config.yaml
d_model: 384
n_head: 12
norm: "layernorm"
norm_eps: 1e-05
rope_base: 10000.0
attn_scale: 0.177
bias: "none"
init: "normal"
init_std_up: 0.0294
init_std_down: 0.00226
beta2: 0.95
lr_head: 0.00612
warmup_steps: 535
seq_len: 384
train_tokens: 458500000
MLP neurons of a small language model. Each row is named by its layer, matrix (up: input weights) and neuron, and shows model dimensions 0-127. Each number is 128 + 24 x the weight over its row's rms, rounded and kept within 0 to 255. Numbers have three digits each.
After each neuron's rows is what it responds to, as a language model described it from the Wikipedia text at the highest values.

L15.up868:138136137115131158108153134100153195108145119131123137129085119128147081135130156123130152105120119165102168154165138101111135086105151145069134130116148130113133097121125106183133134171120129186112125130093130154109134154146103140186191115146101133116125072108117109126130158065100112122118094084088089125134128094134137100122147141155123097118136162111134104143120107147143123143129
Acronym and initial continuation

L15.up978:136122168135115113118083107140132130129141151099147129157134127122123081135138141169127133150116129154113135130112100139102114149114194179141140143128126119088067135105131109138157087105163126076137110121114098139113089117095121135108097126140112150113147087084131150114143157124113111090127111108153103149118152094109116088134128114100139139133156114104136142105136143149099102135130
Contraction apostrophes and inner punctuation

L15.up1375:123090114147095105122113110130137094133143154106148129096114162134132128110122110125114145112134101131107131100146130134126096104100118150118151096189122164146114150118127132157109142130083157143099132117109107200182141090139134146130102152134120107157131146123081132122099137131172179139153105152154104125124192140170103151163179123122119149132104135156166172113110150121158101129147
Compound proper-name joiners

L5.up1522:104112154112123144144146098094151167159153165103152162137102138112132120132097122136136136121080135089122135129176117110129106076137131149132135142106134107103144132082111084102164121135091111116111104131112146147147151152116181118147141121118111110109136106116137115144103129138114147119130110123104109126115152142148158141125109133103108137095142096134153141129111137152134121101165
Clause-initial words (diffuse)

L15.up1014:094149147144162129115128149119123167154127170177141182109113107125121090090182168115143097127148117135105166128175134110115093122079099149113118134100081118089125136120127163123109120103138126146121094136129125102132132103110108117112138100115150131113138086107127091125118148128131127148090146113116144079152126124121083144087126144086122102138106157137129126127144146103102136090134
Surname or initial start

L5.up1343:142109113069146105116129142156102124093119116096117131127101141124131139090174142144144176104161112106152169107135125103139123114168130150112143141149130140109107147189151082150119130127142121144125139107087091140155147157114120143101089133123139163088149106114082110094172110116145136172176096120174086127136115112161094108137156115149161114129154135147160163118174109147199155117131
Word-final "ck" pieces

L16.up1222:180136132169106163122102102123132124091113132164141128168116115141100111133099132122110170083118111117098157162146150124083094112112119179121135133164139120141123124108112104096140126189143121149123124147139110155148135188109129140147137123125181109150096131092116140108153066131161121118131137087161102153114139153123137148149104154091112122163078137176153092089106151140140166136131
Year digit after 2

L15.up924:126083094152143207090102123118137116104144115166097094109128138144131093129134116116135159090132159166119130117118124116136122111077129127093174162124144075128142099146103107154119102118149128147107140122154137145157125099115127126113112148169155088133112087131125100088095116139145123154122115115126131119158107134115137132129135147126132157132126159176180145121113143174138134079145
Mid-word pieces and paragraph ends

L5.up455:121139129100151147114119154148162119117106174121119151110101095183126133180106189136124169098110162093127145133134127069126131095143141216139100115109123171136121143105111146112132129180119135093096155128078133105139144157107138118158128103151114122131131125150095104128110146101154148144157133106183134085117147096148134139135113178090171156162154152103145121115101151132156104118119
Second digit in numbers

L15.up728:143109147110145104104134157148110108138090151144137116106115128140139126139121138167121161124105110121138137164132072132090112148129150122145121169131109131091134129098152130151115122101145115090136137173074123118154159124122139162111131074131151121110136149130098111114161109099142109147103130085153133115108141165128139199119146140096155098099130169095139116088170143125147140116111
Start of dates

L15.up1049:174098152088137097158142083157116061097156138119144093140104134123111115154130150151145126128046158115146115134169125119149153112124148116096143125119093132138104102142149124164187113134166119122101136123081151119145109151119112123149110142125150100143124112141135142090169114119114104112098102143120116139123162119152101152123139109117143124118088198091106124150129119119092124132115
Mid-clause function words

L16.up705:148080143139166174124071156141095149141098138129162151118104099189104070093124152115107129129128129155097116174161103110136132140140151128114148103150120108143100164133165133155111136152157137158114143144144150121158153094108163127093172126133129082144108058136093130142117148157133127151142113094172121117119136090154107112121157127108124124128125099141133121137157136137157097124134
Mid-clause function words

L16.up1179:149133141177133148122109140119122133133138136126142179146133082120146113128123115163133163157121086096089140133133093118131125122110162163093172107164123162134091141110162108109144132111137128107117114178087124133140141152156125144102130112120132135113130096108118109100142146156113135131134111086124118134121179143094136114114095126135126097144113160136107120150136119104156169132172
Dates and mid-word pieces

L5.up1396:144164128096147140184118149156151109156108175140120134090090151144127116145138131109132107087136156136106131107137119085085107111092125152089166143117095118155105124117130109124120134120098080090136146158104142128133133141135200159141124097143129146157161113135146122126148129110139087142119134103119131079087172062093146109120176153098126093148118145153137092089132116093130103113110
Request, grant and obtain words

L5.up956:144131157146135152095138133133112134111104156093152099110107177115151123138119159122167148134150158148115152140135089108104137136151131140108161141129116125144105153160124139145138116098123150135118080117146134138143127105166123147127164114106123086142132093077146108138154143064100131147146088119140128049099147162163159135150110161131103130131144118133106169091100145081136137156164
Paragraph-ending line breaks

L15.up1066:129118109167156170131098116168216154156125176132118130141150142118143097121144153143087093140145193127093119127134128075141111148113138126091149136093124145128127133123168115091168096096111107123137112127114101120137138096132126174151136163125175131124155122131128132100156134098110125094137152078169090135143126164135155146141134133126127201124112125113109108178115117179097135153140
Predicate role nouns

L15.up700:102116155152163152093074099144142110162139141137126166102136107162136061165123164125167162114111136142118156151149128119113137095120115143079131134118128107125094091152168143132143203161108102151116131117116133140130156111118168132103131140134105092157124123127151140152106134124071133169092105056140135105124122105134098140141129126106095169126100146134150101123150120107133100140139
Pre-verb slot after subject

L5.up75:114107144126139112131109131130136100134110161134137117047117131093149115103149137164122150107146170088118105069141090069112106099097131133119157129142193130136116161116109081136126149167129144143141111165102145119157142120147140106128152132123116105150133118102094118107134147114130112160116112100122148096068117146193116140144154159105130154118174114125119139115102122156148127111149
Opening fragment of names

L5.up388:188150149108145144143140148149118124123130138119107129108119131133159091149145132156139140172149127113139101111171143146115154109167126110117118153125150094150133121166139131130125132114124161150099189113148105100163142092105090128184128147148160118127109114085141159098121140115141134162113135116111165134130101089126119103154124100137126124109102122120091166121118125112119139161143
Predicate verbs and prepositions

L5.up1107:123143133135099109147150075124144142120139120160176133133142117145148141140146088158142148110173125151114107140136117114153112094125101122134138137197098103103118183127163142108147099163097133118125119116102114113123155067085142117132111128122136142133097127130112146131136139139115140108170122075096133078139136137151118195133157132156157175127127095159158129133132148127096092156134
Person role nouns

L15.up613:129115125169172137144085135118121113128147167161132120146076092122091114116129133124094142076113134117067104148176157092098094069111102133124161111125144147120147107108120130162133117184170124096132147107125185119146123112127143078134160121072135126152126117093120138198124157121136165153109123131102147113111165122143106096165126121113139120135160164135133115128111165086090066127129
Digits inside dates

L16.up1479:156110125130124135112122113186132125098096108183124113151123119128088126119142131121083156112173108194103126139099114099131137136135127169078109126096144133087132177135107124151154161170114107111141126134120074146143112107090095115172109148121127077121148107134134117117154145135130135094169118153149141119128136154162136113143128152142124134117102125121098133120144131160122142094139
Mid-word continuation pieces

L16.up1065:104142138124128090120113151132104156172094118105195132124106134141173127092135142115077144116120175110143122111171150115134105146130188160137135132161107163120105093128133074197111102156098144147109103135111097167148142094138131131108163121160073121129136142097095099102120107103159116145114125133123124097116142161153134131180173144116120102145122132150125142056122157121121152149156
Name and date connectors

L5.up985:129149162119132102186115096158125146157137143117156111063089110139120116099142131128120119115157167135106114082106119110113132093139173130149159123159151126140154107167084102158168126132108154144154085135117095137125123092116143098127123132167104119146160134126162078106149161051134108149118149117147134127099119113168152148139146138099147140129167092129115140130180134113148176078143
Proper-name opening fragments

L5.up632:103145137153121166107100140171114145158107168137168102113108097114124125133136138144166090111140192098103129105126117126115173100143134143149141126123138177131136134137110089104125095137104124092153125119101144132164123102103151123161167116111122151108116098126143097129181118139123124158114094102151107105138138149154149068118159145086123128125160126161095170082069116121130127153123
Domain/field modifier nouns

L15.up564:142127094138093158106109137135152146107139145178155199122126137190130093082157133134079170145156096158138126150092098135122092168131106157125099141134164105099130131087174133116163123114083099097124129136123122119140167124125111142106135180101114121119109120100143100136168105120141145122133131121167118139128130173133106129105122118070100127124082112159121116062132139109165145139129
Start of noun phrase

L16.up145:118111106134148146130134075140121162132159118166133115157118121098117101140114131147129126152115175125158141147094104094092104139126126127079127159129117136079144131114132084170125122143044147111115149096123123140127149122109105154124121157115095130096136123102107095069137102168156122112095109142150109139126139120090125127136084128123135131138106152102183133154142111121150123160133
Predicate role nouns

L16.up1292:136147155131123147155145155127157152106152101165146131124111113145132103128174137096170162120142117148136114154111153089116112121081130141120115140123115123153136136169140131183101124131135136120081125139147071095114125067154139128197149114138095083124159135146129108138169134109102141167107155117108134114124121146124127104145134142121107115145140126122134136155163132101124147146160
Mid-word name and abbreviation pieces

L16.up569:148138143092153146144106063160124112087132128109117112143080100127127103121108158099120129168095111144135142132188075093124149111110127107100137127144119120141201120143154073137147152106093091104121121136133169118103146161136099145152147116184079163080147095114140109110169156097114099126117116118128113142116153114093100131120164134128083129168119157140146125122106111088167122106169
Main verb after subject

L16.up1295:143154129133107147092097101089103176106088128160101149119110106182126122111132148161107132081149190161150128139110118122137102142097170145082184132105135126144121131109135118166141077155078129121166123173147098146148090110147126101177158171128122130133133092138118106132120149132086172121195149086166146146110112165141112122140122130120124128093082102129130107079106098087134113136114
Mid-phrase word starts